Weights of a small transformer language model: learned positions.
MLP neurons of a small language model. Each row is named by its layer, matrix (up: input weights) and neuron, and shows model dimensions 80-207. Each number is 500 + 40 x the weight over its row's rms, rounded and kept within 0 to 999. Numbers have three digits each.
After each neuron's rows, "fires on" lists the tokens most often at its 100 highest values on Wikipedia text that the model never trained on. A number after a token or word is its count.

L2.up833:503546518504464409458494492420472467507433476475494464521467523492468473509586433525567486448545489504506467555502540508500463480472494462449608519434578447477490530488460474539459467508537468485527450535532514515474577535440561540551460515516450520497468560460527473510527593498567493475470471566494487451503485459453582467510576569539453469508482473494466470464568468629471501618487
fires on: " between" 20, " |  |  | " 19, " between the" 12, " Both" 7, " between " 5

L3.up451:508482413503480556559435497417476501567531508531527523485502472548526480464509517478451546552409550558554540495465486498500469449529540577544471483582514520531525465527519462477462480493534438568540516453480535412467475509538423486487485504425550469501521490490514531499477496461555461507513500531495464494394539456478479519499527503503508467533443487565581554574461512473513510513494
fires on: " Car" 18, " Cup" 18, " car" 10, " Cop" 7, " ca" 6

L3.up1316:444441508510472482518542462527532500494545551495535493478419514505485492491501517538443491566479435443503546534522543478485559509480526546434463554536490502512453503513514430476406488546467489491468490525437482472485437546481509511526540509498455546380540513509547512497539525478507470554511529515517472528525508442518415523570533485488449503432513544502502526518539427479458526523461
fires on: " I" 29, " my" 12, " me" 9, " o" 9, " power" 7, " am" 7

L3.up875:451552502464499490499476510405525474469530451522484435462480486451494499427502513495480466511532454492538466516507535482443454458492551528498477445481493515466561510477555562567362496445531554444481444501533461523471598483485510471477475534478549509524506530591474517496535477559482594456549497532484465509460488587442496515453473471466508527486533505447510528439504480497568516493500
fires on: " $" 27, " financial" 9, " fund" 7, " cost" 6, " £" 5, " money" 5

L2.up1420:471447471508506537529430468490490463521405494502434522539477482526478504456411521491537544536476519577475497516482531454471542529472540539461498517573536521455602496488499459549435522513520549512437537459470501559446568497513465494551479496447489566491561530600429437490416561499520505500457499450507526518558483544526441487523474540410485439556565484561484546562523529541517452547445
fires on: " La" 14, "\n\n" 14, ", however" 9, " la" 8, " so" 8

L3.up1047:543447493415549543498529456399491456529519523460517498521516524592510608521462513512522487515498481478500476475388499493564465515463553499440540498496515496469471490510536414560508475496528479540508561494539480373506498526489524440562471467478446479526433465484547448532524489453469390509554435485469514481557509489498470495507479437481483498476391538479508511455499517522523537483484
fires on: "\n\n" 66, "\n" 9

L3.up1191:472511502458515577515517460494550524459515499489509536503474496522515477495580495484481513447464453456465513497567538515482507434508477531492462502510505506441519496478600415507548507580572495448500526503536393388433548485525455436538518440462512547470427462516555478508507493554430422529508487473455442526490439546520455548460505462488496455406564546577491427508472431473513382457459
fires on: " V" 22, "iv" 12, " =" 6, "V" 5, " Val" 5, " tennis" 4

L3.up341:459508517483534464567516488500492489491469569536478449482538593505532487487456571445534534554521464427523418486508447507466627494491527499568447529575425470519474512515563517458505509531469450443477503503528501456556476543488568501487525469574505463475554497541510571503503533541562577473510482538519532513508416516503492541587423510499485517485475482423524444410542421513485497491494
fires on: "le" 38, " I" 11, " O" 7, " U" 6, " E" 6, "| O" 6

L3.up529:496596524512533474451497498464457460523522516539530457542467486542484472539595543540545485520434436523483481492458549632455524505458486571468451512547570531484480561520526504459586445525490471510519491497492536504507478508464566504473515544541497491444585569413533478437513460488566477541483424538497500452515508490571601396505499503522492458543484559472446457480498471509461530501497
fires on: " =" 34, ") =" 9, " remov" 5, " hyd" 5

L2.up1385:496500511529495524480420513486516511512527506398479474461464445457439466496435519459399422529511529546495563530553504598467622495491536559459486536482474478553460466435513508495538529453531475502620494591524548517434543493540526492496501497432474486530441500506488552463531486517478558473505487456480454516465433481441547543520475529500537461539548525515548518450520498443464558472460
fires on: "en" 27, "on" 17, "}" 8, " Whit" 4, "T" 4

L2.up1692:485494494488512498429415522578494508529462484497476479373504506461523488462500506506474483531512500505492533520450451488449502495449533491519462481475532509489517488521496503471485449536489465458504510471540503490512524506566416532456452500461495504458540447487501545500494503452565409486550411474470524529552440462483516512495546436512515582408534514434494483489496440439546500492533
fires on: "ik" 26, "ah" 6, "ines" 6, "ians" 5, " Jr." 5, "icus" 5

L2.up1443:501518543527502478481497526531494538531509482469544489474525578549465497541511518497567420551556492474516445522500505518508546522429502521495488464523544452492448415587503392549501520451503506537453516456429490458511485542494527472480511477555503497577461478545451572492430568515549510438506455540512512501522410494484505491495493481470459533497510472489501532429491495475534515535464
fires on: "ou" 17, " You" 12, " We" 12, "aw" 10, "we" 6

L3.up1785:512592532501544577490580534529539533535485411436532526487509526528525564513458547555511481443510538507473509423474501522547598453523514521480520502498486449461551536457447517516450480497398533464493539523465492457505458565491380487533417535515528497487564523414484540496553542468531441481543511463510487574481476525485494511456530498538459542484455474514578475501542497540510477557471
fires on: " Sal" 14, "100" 13, "All" 10, " hard" 6, " al" 6, "-yard touchdown" 5

L2.up1957:488491508515466456485611467525505501511527433457481449541517503480476511466496558523510526519511503485526494473553589481453475430468485522464436439408537464492414508529536505463464524482524505535662509540431483518519472452452530464470579466491340550529411515440411522519521526481549468506516533495546478505478526485450500441532507467509491487465506488506463447405501458537482493550534
fires on: "\" (" 26, "\" |" 25, "\" (with" 9, "\" | K" 8, "\" | B" 4

L2.up284:495510443498453488487458502433504520429506449503477464462594507495512535553513445484495489512474490435440512534442552463469457485506513528501469568569502505537472479489516451466499462441429477513460515516559469472503479506556420458421506472531466475494506486559491521531444459520568532469516465555474540522549447514516476487454438496428544450496434507568511491480536447549486483539447
fires on: "| " 16, "ond" 12, "|---|---|---|---|---|---|" 9, "|---|---|---|---|" 8, "|---|---|---|---|---|" 7, "ies" 6

L2.up434:568519575438500465443574527457520512520498483535452500473436479487518502444483445472482454503466550461538499499495487435476583457510487534457466469567494441517528521530464475591512537535550509510481493399508431519522475465512548450486496434486543451539560437528537519476557564485471491424525513513489538535549435464518498474567439475474477515434447541503485465509511486548459458534460
fires on: "b" 32, "ab" 25, "al" 14, " Al" 10, " bin" 5, " Bal" 4

L3.up2042:555505542535487486518486508470495547589434510456451530520483483474393462503546538494453555555427483495505485408554531567500474512471553481492453493527523506478524500479489458543488577521490474573595532463463487470502484488413440448492461479496546497577474565439492509474462530475468554540492526500547480531487510496467532422523574512485462448533536501485471549490514507523552478490555
fires on: "on" 30, " en" 10, " ann" 7, " land" 7, "onn" 6

L3.up1386:552429575501515491553557498503534481437449495433498552544472543502574463493500531485572515474582489447548543466436524497491524489457527434491561469513538495439416543515534464453474491519522525478452594505523496475475446549534493436502461555550474543424422441509536558415426488476558561526535466498432524537484447535551537498477523584514521512464442546498532546469505471481514479465498
fires on: " r" 18, "r" 12, " view" 9, " Pl" 8, " pl" 6

L2.up1120:511510498557548487435432529557500466480519462511417539544496481416436494470489595492501503541467505461534530503510531459537529534447557468429488500470536453429543478521459484532438501514484512549549527589441533436533460542519536472449533579504514532521498482479422578462524496492443485502490413529456608502500525508558463520436565488445556453490509490518584574521531572490494552498549
fires on: " re" 25, " Re" 16, " Est" 8, " was re" 4

L3.up27:500484458530516499493509541509574438432458485500459514516476461491549488459557535461480510418418526513442508522431534438541474519511523491515474517531503486469505394475480486538516487467492471533437543454540508555455473474483561576477511517495533432454496500440511541497484517486557520518450445505529556490534436470504519500405536485503506457420554565501503544568539527513506482479515
fires on: " was" 21, " | L " 13, " pl" 8, " title" 5, "==" 5

L3.up724:499539538490495472535525537513493474446523487581488496478422512503577446499500546554507473512501514506561504461508560503487460526481504502471498566455495526530491518503472487440440508466541474443523457469566513478494475493473483526473529486520477517525485539524509474522549490547493463520508527528536491557518469523512474492514450485542498503510430567534483503507461453467476547528467
fires on: "ș" 25, "ă" 16, "uc" 12, "ț" 9, "uj" 8, "ug" 8

L2.up350:569530474483490522448516534537526507523490480454557487451444484481571461540557496525475488529526478480534506507530488458455429484578402454554501541520482487499532527568505503463505533475468539541463517508461505468505489379529541478541500561461525540438462498530376533441522459532521549545506509495482523496456438508524463473476529476544608438489414553535460462491464479598514581522532
fires on: "ent" 31, "ost" 10, "art" 9, " Division" 8, " Cast" 6

L3.up707:473443502526527488500463490452515439524485507440544508546541499535498533474474496534461553509476452502506508533486460467569409491603495537520482489520455509615608516520512523533535462466534527473482513516555396508492433518490474432525451502478440464502582530483454488508470473477528463506478491480560494437535507481505540505533473445474519582469457491519493462477517566470550512463509
fires on: ", " 21, ") " 14, "a (" 13, ") (" 9, "2" 8, "i (" 6

L3.up1813:557532486502473466513442524462494527507509504427500488499553487511560544548494473513479487502503485530472494543513451459460550473467544489474453473515450534413464498511549517499525545525467473548484437448499479535507474557492495526499418492497432484436463488521510486440487485524502506441524484500489463587480520566446457577499532526550489483466484485529512506544600547510481480538488
fires on: "\n" 82, "| " 7

L3.up289:409529467530514501507525497450524498460521476473447479482454505530445514468585450545481493541485535461558550566491511512570489505473493506504484423463417384503632461529504545529524482511478472428528479430518508427489479456528546489546432477526504461525480482500520494510515488629477492505576557532587445456453436422518540513513526484457577471511446472535509516523527551477516522526505
fires on: "| " 48, " financial" 9, " $" 6, " relations" 6, " Ad" 5, " shopping" 4

L2.up1063:487448500499529504488428477499447496507536513487545566518477492435507439544477478497386469536481538493471448529494539496578536517543515455471539442469524411466482585542562576534460521509485485480478517517543531470550541569503512434511501483467481487568603541589496485472498472472464475508537512471564518474389447474501572495546474601510469472459510568528518533499546611582504510594507
fires on: "w" 46, "im" 15, "IM" 5, " range" 5, " mount" 4

L3.up153:413527505496477501479498450528485430532428535537524457479466508557461470602487466505521461425511446541564439494465438593536556369494410569480467508493499480489485439541528506528451547474480476471462567448537507499495543549499560491513506503446500468486534470557507468444516512614472525465525507539505561481456531510440486473502504430540593491546525466519543478534488473514483541451516
fires on: "3" 22, "2" 14, " compared" 5, " ·" 5, "31" 4

L2.up23:486512497486457522505624485528511535505471507475476425517533484505514506463530488496479617508503481525505532465551436552451469506520506527547480441458418517440491443520414544420496490540504563451527434438531522447514468475476422488442469571482529534506502547577447567483518531560498455507555518472520531574524529524544489489507510483540459448535505509577497503460500478458515543578522
fires on: " | ." 32, " | KOR" 11, "\" (with" 6, " | Opponent" 5, " | University of" 4

L2.up625:547456569494509479509546497577492453499420490435455433403489529467458565536424524493417475519512483494487503541515555493524549477463514499483497575534506477518509493525545388510518462438535478513425441476450546523438480466498465478467480473537507478504485526472485509497451476478480549482512553492614468482522449514522546496541542496551552478465487505433555519459469444465422400513461
fires on: "ro" 16, " (E" 8, " (\"" 7, ", all" 7, " non" 6, "\" (" 6

L2.up762:507533542498471466502501485412478541468437455543508494433417444507521464490573554484468542515438492468461516471442435461475528501553477521516443468524468527458415484538513565443483438512496459495499556529584544433580495490482474484523447551453567509469509435527500468495444540544517409531490537435437520462455476488485479460545500594478547549556481507555456536485494491472544449481566
fires on: "end" 17, " ===" 15, "|---|---|---|---|---|" 13, "|---|---|---|---|---|---|" 10, "===" 9, " ====" 4

L3.up971:496507485428416532558576548464526544443502552482492494460598499488489578485518535493494493415475501505501494548468515500481473498482403428495529518504493394475471509443499513547525530541553552473512498523424424525440492504558472515505470552493499486496444469505422430412477548445479485583494515512505540473576531553456502557510433574575491511515445497547461524496561439531381519480494
fires on: " | W " 22, " Arena" 16, " | @" 8, " wrestling" 4

L3.up703:489471480465480584495537499465508498502461508518514493496490446434515465503447559488522546550496473493408506520549432515511542507438539486423492511480505440421459536504486499496481512453566545540517531464549543496471509493461448497493523454535543511477581539520510496522509496467499418486512506490475465544546545492530498468531522503537531452551503462524472535465545527501454564498534
fires on: "eb" 25, "j" 10, " J" 10, "ρ" 9, "ew" 7

L3.up357:466524451479476529509499537509519498493442474557568439485466499566433542536460452491453483530492419557455476482468401489501453438504500436442475576487515497544466499495549562530484464483515509484434519425479570581453528563519488478608545501447510489533455548492463531526519462472534462508552497588451517472515498529502510499517555497487511534555510541508523422452448496519553462509520
fires on: " as a" 31, " as" 13, " as an" 9, "ed as" 8, " as the" 8

L2.up1352:516466461405533449422560574524470508517318442477469565458468495504404557537541497498539504473494507443530532524484505431491509624548522508476471504531536484503440471475493382505514465479523475538473543500490465460506536514485473503547534466471495509508564512500476542418526456528468513452506537502517520492553478503462523507525533537509523488536533463498509468445518466515420456431510
fires on: " re" 27, " Al" 18, " del" 17, " En" 7, " bin" 6

L3.up555:541510427567546480511498514522470503554537543487396568580513443449483478420476565518556470503487531412550555463475489502456565582487468485527473506534444444506504447531515538519504519444527479557594469555495490530492555419497480503479486466435467446534518500499547483505409512484497553417477464475555478498478503501459509485497434453434422492459525493512465453490497437485492389503563
fires on: "ur" 30, " d" 23, " D" 16, "ul" 8

L3.up24:419458506541475487544499444481482472452526507490482503530433555462510502503555586508483481498550471497443476441501509569455500539520571462500473519477494465514525471449487512553591519456501525452565478522502551526439536483465481539520505532512421540527607536502511605440472483539526462500460456517499544466431529423518487492540514545548528465479519485494471506438537577541507508483502
fires on: " North" 17, " University of" 14, " Central" 13, " at the University of" 4, " | University of" 4, " David" 4

L3.up1917:544474499489443512497530542548466486500526438498533547518448491485536515542518481466521590520436479518519500531418494509494533459450531522492459512480431509468500499528530433533507457512524510541504449561415494486468606521571485517492498492516516555514480504513548498411406438527529500580490503488488548426507503501514473539449553499503451490518434527418515520493459441453482540486525
fires on: " He" 57, "–" 10, " Dav" 5, " | L " 5

L2.up743:520481490467446467512477510477436433492381480478534536541474504437504542470480458520523498555510529497496499563498490467542420510507473434458525460517571471477510471424548411515528522462457458520438432520497471436529431492531520514537569514511458532506473544497498475439504478654495476522480528501526486508513535498528529490470508485539518451492451532547472514497546566543450423537430
fires on: "- Gr" 26, "S " 15, " Ag" 10, " Prov" 6, " Rud" 5

L3.up112:450496550429466493483531530545486398534464503504446474494447536517516460485487507453520532516553505495436546579475513554444599529542512525567526433467509571501606514525490498460445542532634483496460518565460472432525493507458464456488497530522513478552509398475464505446521510496473583474466425500536492487468456535515523504470517512520492448428499538480521509522567459493457482505469
fires on: "\n" 33, " (v" 9, " | @" 7, " (" 5

L2.up1667:510548551462484437430541538492520524463549572429554486507449563483532458498489472500531511509510482449480505529545544451502540475531500538437441484484508554536501517555517472516488448469466453537523538520550504425510517481471540490520500484510505552549464524486564477532549472467487519418472454395517514487426523563476549375527463506462536512531436502518499483458547538479463553509473
fires on: "or" 61, " Mor" 8, "ors" 8, " Lor" 4, "ue" 4

L3.up315:524493496449509512543518545560467501480569529526514519418476533484533531538443526471564582498477434469551514395502480501482575556527568560503492543514521408501512490523546525517482506492422455496530493479485503438501532603466501460519471542494528536488513516510505489520498544446559504473573508490448472549399510573520502481505539407515526480494516469491525488455533555481499501467574
fires on: " re" 25, " reform" 7, " ab" 6, " remov" 5, " cor" 5, " re-" 5

L3.up906:498496512538498469456466505463477493469527465431522439486468443581527499571531502522542479490554440527448545564564459476623503507568518515471519465480495538544549467528489462558557552470475469491458486556413576482472526497563532491521491486500442471478495485477456500581454454435539564551466542451558504527482560503542547438534419526529506537540463536555422497490545552470511528484522
fires on: "en" 53, "ren" 7, " gen" 7, "den" 6, " Ken" 5

L3.up675:541593539440567460531490492534547474462471459499545548462483495449487440521525446540480455493566450480484518448483479489563438505427487477518567514463471469496482494524514460535513474518506544482503507488453446542508539481532465484514492523510509493442476545513531465485500439485534509406538456484514492498452484499422557508455484557560542501530496475512571512510536528479459514523497
fires on: " de" 38, " e" 9, " Im" 7, " Me" 6

L3.up348:499503523524472528511471548548526508478428522463456559528486530550522514511495491533514510528424567414496559507509459484504505511525491553486525533537439485544511475461569421444470488521518543513542470484457523429539468537544530517526552447559478524439458565485474534539555429459530418545484501504508454527516471519475461510467526482551515478544499495495573452510516515488680492499500
fires on: " River" 22, " Man" 10, ") | −" 10, " boats" 5, " track" 5, " themselves" 5

L2.up140:488473463565550480442449505550461492562451583469462512516560444457407560505485509526515491470463423499559472596566548539572561513488519462505455500415368546542467510523486434584502493442531509503470428528526484498531457478507503503513538473508535514530512503512497551520505505521492551410445470494524508520536480451459506494529530472499491547460467501531483565456541502485428428470538
fires on: " d" 19, " t" 13, " D" 10, " | T" 7, " T" 7, " | D" 6

L3.up1814:480546505523465485580442545518394503512556484580491521456499544458467518530488507499517455523476478461459452501505422458485541473440519519486446555516474523551513539500521507483463564497518476562464495528480444486519435552480584510551504460470501483504482559496467538471514539515462417471522561591465503492520476515499455474569477503416519468526538499538499459469485456505497507505438
fires on: " As" 34, "as" 9, "us" 8, "iz" 7, "ed as" 6, "esh" 4

L3.up2020:502483456525498521479515527493409500467502461598481512527561543490546537570523444519482488508542511518490546478480497500498388495478480560434498542479523487520504548503482461458505478519528469491533455564546481390568539512449459482510462426514526524512583523462412466440527525562545458537513487482484480472528467524519539498499549453552442489419531498523491448486540504505453488517515
fires on: "V" 39, " | V" 14, "- V" 13, "ZE" 5, "\n\n" 4

L2.up1005:473494541533495461495473482590432540479484485507506478458497548467497553501511548503493565513449482543484501521482450561532487492503504538483546516608520501348552577476478564493479500482537506495484500490539504426420500526451492462474497462501560546589554519523455484509496541459517464545540482580494530568488499486523489479447598455529484585547483556546531521514427514462522534546537
fires on: "ri" 21, " third" 15, " Day" 11, " year" 7, "-year" 4, "th" 4

L3.up509:493419523454513460414664512478529486649495491481474516512465445487499481555472491488550509525460512491494505444478427448509427464515547501493422523524517485566520555512466521541480510477521518513499458516501496522470432515508441514541590508505506498545521544508521474530484536493470504485439537539535546493496513537502543467488451554523526443555466462542508544456449493466513413562502
fires on: " B" 58, " b" 33

L3.up143:448434470536515494458421500507530497440438461450452529473457470527550517459514495482449481503529553508520529489468521407519514470510532504550522503557493533550542530490568515578523478556538497457463511495551471506427465503502510534515530454497567581490475507524467496535516418457453509485549517497488550484519489484491516525514516478448526502522539519458438470493573477522496482572495
fires on: " because" 15, " if" 10, "When" 8, " When" 8, "|---|---|---|---|---|---|" 8, " (\"" 7

L3.up307:480573467488521455456519520556464477527532541506484512494608524492491548474455486516497472482458444462475523495418536538504482581528538549510433486534510562492452483467466453486468448503544507489537509500541453516421484502484427488508473491553467508518457530510536465541478520453561588533497562478484488474519532502517571443471365484520479518506476504530460428437388536510433531559501
fires on: " =" 32, ") =" 6, " express" 5, " running" 4, " center" 4

L3.up157:470487512476534493463458513517452480506515570497491477447546495508565496462541522515571524465504523484514485548483504490467487520449467493490539490456440463459472497420482510518530540532472505488487490503448533441513497477484389500495482500509503532489473549490391460551535542512472554586459500592446530583511526471483515468461463510503552526460462536463486463429495504502486540637478
fires on: "+" 21, " | #" 11, "| No." 8, "Y" 8, " No." 5, " No" 5

L2.up1925:525530477461452500483547535530536539537461464488506456503469510474501510476542532467501522316541574505468472459510505488494515492520443483443465479446509558519489496473595479565512518501521499472523426495457505480468524511522482467403439487481435512440455485502416470544464477467443451460538465541504499558497501512451441542577437466465505455462419490543515447479492467561420528549585
fires on: "\"" 58, "”" 15, "\"," 9, ",\"" 6, "\" |" 4

L2.up1955:543513484493416393534499450506471472563554521501462517484496539466427543459443474549537530522529453462517407484532565496489452558440497506419553470442543516546519583563589539513504555527453494536537493417463544526485470468452463466521474503507464483545431499544479533443567498508557409533562473485533610559464552486479524521556487444496500452562522469491505530468437497472503539527445
fires on: " until" 15, "\" – " 12, "\" (" 12, "\" |" 9, "\";" 7, "| Chart (" 4

L2.up650:465495545531501516555489526464523461495502524498443469499466564486566518488477492529499537509480519457508556493443549458544462502434473489453532515497542465445452531463462510517527531498547445466505504546408483517486555450469525486529508508463418534542580495470576517480508520522493448531413447527534507510532424539475528490501496431516483540484525531521471541473514451486472508502485
fires on: "% | " 33, " $" 20, " | $" 11, "[" 10, " | " 10

L2.up989:530452492525422518491523514459490463522514438489449524480545518520542453451498507480461540525489494513535538472447499518538455475561545519418431444434477487503475492498525524549567495527509504532604527456504442453551450489573474558472475507506366497485508491454532516446495537529469459516460563462489497460517657431487490558547463516476523570501571544454475507481449480470491505526529
fires on: "\n\n" 27, "| " 18, " record" 11, " top" 4, " No." 4, " playoff" 4

L2.up1747:455476467515501478451479528493473475446474461452448518467517526451500437444523522527532414508534476541537415518551554549511423430516527482509459429478456461481507442489522396534479512529402507490494528487535491494497428485457460550404464475470456496513476479490427472542570532532463524454501526502512482523529560581510449480518455519470532513571505538546557471511542531539458493518473
fires on: " Mar" 14, " Mad" 10, "ain" 9, "oot" 8, " high-" 5, " Birth" 5

L2.up1736:469520478458470502493481493527565420481451513413439489493465496473522468431517511471523489520500550484546460518517574484521522486501506488393539442528453487443517528538499476507486574546497512415498468465564489468514483471467519511538527518368562504459484547511471503450377546484525479521467506470509532462547502527482477562492544483482507514501521521538468571512441508492502459506486
fires on: "\n\n" 79, "| Turnout" 4

L3.up1894:528462497493480541476548451506435526514442507497457491473506510572553469501540518477482461509576423504463384501465574467471538431530592503526531467491500473428476433452438561498491485523503531600525571470497513505470536560454522451512536492486437513474530509491575500528452487516487488510503503516505517503512475497568560560477508483511503566447527508532530482510557428491526508467477
fires on: "yl" 23, " December " 16, " J" 9, " October " 8, "J" 6

L3.up1615:439459483505504551475506441514478521537534494500525552501494472523507511452505510553508536486465466534493432484521554536461533498525580482551523454465507487426467449501555480526509545516538516526511514574437571548411535449450532466537548495473508464512498492446520455485555497513474520591454452574499476557518462507460535580507496479438491474471529462519528510461431445545584473502525
fires on: "on" 64, "ons" 7, "up" 6

L3.up215:471503464488509529478493506420494491613474528472504460493566470511532443444437542471539513477517492445514576517552479531586563473488547448467472488520388418471506544522515459518490555466506543559554535492472510474544453518579402486525514456484551465417552473509491510508560476496556531502486514491481596445467533517439547518465519472520536495520502501590559450508476509521478494508463
fires on: " Or" 16, " Port" 10, "orn" 10, " Barn" 9, " Corn" 6

L2.up1982:497501469490488438486498495436468548524486474585483516494522581436517531497463554455531462507467491462526442493499461423459555491458510549574467459496407426496447516528495454537488449483491462494459467476491450469512523536455501463567495479518527430512452525503457526466514540484514590530431474492551473544503508509516534557469496483495528514504450509515489538433532490495474429514475
fires on: " G" 47, "- G" 13, " | G" 10, "; G" 6

L3.up894:437417515457514503462553500530519522500470486587525529524459401541447510479549523484562482539481505520480477516457513584548500504491513433527513490453502505582493489527520467492432521529480469478475449539542550466505556512475517473434477505536524495427487509432528495509519507498484490503507543508511521600507499509461532548519507507581533503556550519514406433435528457476571557447467
fires on: " un" 27, " will" 8, " fully" 6, " never" 6, " can" 6

L3.up1140:526485558484425529508572537510452494484469491456499512530470459464504514587462545559526474465464457478453530495497490520395482512582547504501487485473506461515515522471503458595606530436498473479492467479421450558533519536489475539519497488566497532538540475520528453520484473474472461504493477532615482495546510472473525466544559469435517486493490483442508548469532558472525496494517
fires on: " He" 28, " the b" 13, " Ben" 8, "- Al" 5

L2.up394:487487503477451525536537500487450516511484512518562573422445573508527502487498503566487502601514515487456540443494484548472461470570499557388536508527476517468482526428536549431426572471490484524529466520580512525451489511419524514501432551387430420479463454510494556465469491438459470489485463499519516503467445520465533527541558516518503545474433483507601509501521486549537496543472
fires on: "\n\n" 22, "c" 12, " c" 12, " s" 7, "l" 5

L2.up915:556483524496526521517491510508597595551457445491561501527480572498549486505476499530454508510458520515505430547434455556486477484476514404495526488480509494548503488459517482536479486491518469555516611486527536487345506544459477527478504441478548493498522511487499444514538502472574496443494542465619574490513486516476486492428514558502538444451524471507513495415409502624511515530566
fires on: "man" 28, "dale" 22, " Community" 11, " Bee" 10, "ee" 10, " West" 4

L3.up1506:450478541484571491463534441509552508445501544453491484479563567505470465447491542516497483498499543561562527551516487527441474517503521452512522511527495491521519456501529481529470536560469468507523456509472517488492495502516506498501461474561503517534503496506510459534526482630493565605501501510446471500440393534503491529500500489490505540516471590539562498427516574536490517526528
fires on: " Arena" 12, " High" 9, " Centre" 8, "ş" 8, "ı" 7, " currently" 6

L3.up1580:501532580481487509457476439471504461494553413460506480481546507419503569496468505522504493482523506413439509481475526558564478502492468516448518543524594597512514518509443506460538564528493491496504503564465549508483525586492468457497490489469482476517558547527485545463450477513571498481450481456571402565484484455479591546497525499545553510468553509512549504493517496474498520464470
fires on: " Best" 14, " | L " 13, " ISBN " 8, ") ISBN " 5, "″N " 5, "ot" 5

L3.up1587:451519492507558482498498548490489484480536556420459517528496467446503482528517449554483541543561520455398588456479456505479518498487507482515505507486479439527485580473477492524566480523480548467474524532521503503402547531525446388444569495522491484468539450483477474519539486461501492500503500587454545539499508510508479500431507428496478484541464473485516509444516554532505536537555
fires on: "1" 43, "j" 17, "3" 9, "ab" 6, " k" 5, " K" 4

L2.up1669:484426526553479538458473484464538495531492509487444546496488533491467535521488525519585605521525482475534521477476449499504499486549439565474441524441596463473439533518505482521466536439462539438591504474500509541604440535546467554465535521515487462498474519496447497388535511499448557512427549481482513508538574468526484540559460496477437502482416524562519449541530487563536552447497
fires on: "t" 39, "ret" 8, "alt" 4

L3.up1838:493527502459397486496421458481515485548527527528425512463547566548489502500527525514441576435485498528532489492531599479474552494499509395510603516544560461467470501556526514482467541529522485439486431509502449426509465539517508493513390520504543448516445480585525524450465509538536499500446481502438570453481481540485530578485542475483462510517501461469476487542497520571475466484539
fires on: " Pl" 13, " | L " 13, " pl" 8, "pl" 8, " Gr" 4, "stead" 4

L3.up1781:559520495490516482516486523513551458515464463571522456427495521454487529567506500439492454541479506488518539475484495427533588446527491536499522519461509427508520533501565436502528483508471534537485439579439568519478430528462551459516498444522553523544514566507471528438525440516437428430490487556552436498500473458562514452485465477479578535541540475545493531489487498499458396491460
fires on: "ro" 23, "ra" 14, " co" 10, "com" 10, "Pro" 7, "-pro" 6

L2.up1946:519518544531497499511428503423559494531474486537467568520477527539566488520453518615473493500584488535511527514510477478494534460514557523531509463493449559547553514453497508464513462519548452484497547496525533523496436489498460472497508445428519535493565526491600532464434566549515493519469518511470528523513479652537418504514483486482556525467483474437469510555507499526497491555520
fires on: "\n\n" 32, "′" 10, "| Loss | " 5, " Mat" 4, " Mach" 4

L3.up1495:545515501568468524598552528448519523427413486473427485467496469454464497485490524491548520467486489510494470453525500550499467515494545533485484498493503508460546594513492501510486488518595410502495523502514510488566531513580562530585508505535501509553517400497544487473508562540461437533472482478572508457458426480440479526479505455560500512545526487495509471489485548511557511515475
fires on: " un" 32, " " 20, " about " 7, " approximately " 4, " around " 4

L2.up187:494577547473470532573516462488502515523551520585485465506468550573531475567624517507506456494514539440492469527478483503499430458537499521438462486521550469484513546526517521507461532530511485429504523492418500527536441504484520497532514553458515447496479465487521534501483434571449529503476474468484536508518440482455492524569528474538485504485524480411566539483508482463505479461511
fires on: " [" 21, " $" 13, "[" 10, "_{" 9, ", [" 7, " th" 6

L3.up984:517638521524535496459463443479521535477501581520504381462527480451502462492486500475553489500454483512488495518496501489491487475529503519471463494477473506569555516504531440508528544456519498531569528530531531460438528552512425546463476418528554559535444545514518518528493503519520512462529499438471535538497465534542465523531490481499410513469603455495528523496511475473460510556526
fires on: "or" 34, " I" 15, " Luc" 8, " You" 6, " Lor" 5

L2.up1118:526492556504544490564511453525553500558432503512510451495472462524527541483466496570497572507535505535488550419573553401572520443507512509462439475479520519531492504571499432488439520530513442516537566463473485523443514562463489413589550547553402480487532473499464480519414528500444462472489479496518486545549508515515489557511541449555507557543492547489483489434523476550547547502523
fires on: "| " 13, " | Apps | Goals" 11, "\n\n" 10, "; Apps; Goals" 9, " place | " 6, "| Chart (" 4

L2.up462:497451463436541568503493480528544550439526461508551506460525584593491517484529468482577492486565456462558523507521518476506522562511485467528489523513506527551524467491433484509539373502465499545500538421525451541488503439531496517527481542540556522519523553524506548501404486535446449475545498475517504478459465528516515561432472490428476555449509498490523525565465534549493504560527
fires on: " met" 15, "|---|---|---|---|---|" 13, "|---|---|" 8, "|---|---|---|---|---|---|" 8, " coach" 6, "|---|---|---|" 5

L2.up565:478469510513430467493464534525500442449481459459508472509445493488471513500537504473465469488505503489537483531463476549546477491561484464428626532500520436427509519505541538553517515546478510516528469466522515463552384534478524553447477491474461456443497552519503480447419487604471482534497509448543499417518388504504445503445502488540487513466552517539460505503390489458454493490528
fires on: "| " 31, "\n\n" 24, " | W " 18, " | L " 5

L2.up809:429507512513425558515500506525544466507445538514463484501564539509523555503492452390473564542473465506358501485495515474561483495456554419506442506530480508473486440497524523525532438509571461461528476486495534498538429441561480448559548475506574475465546519465468530500528529617471467501457547514472486510506503526539498539519478576516506475518520497420560483596510578486501438478496
fires on: ", " 47, "===" 15, "oc" 10, "ox" 5, " run" 4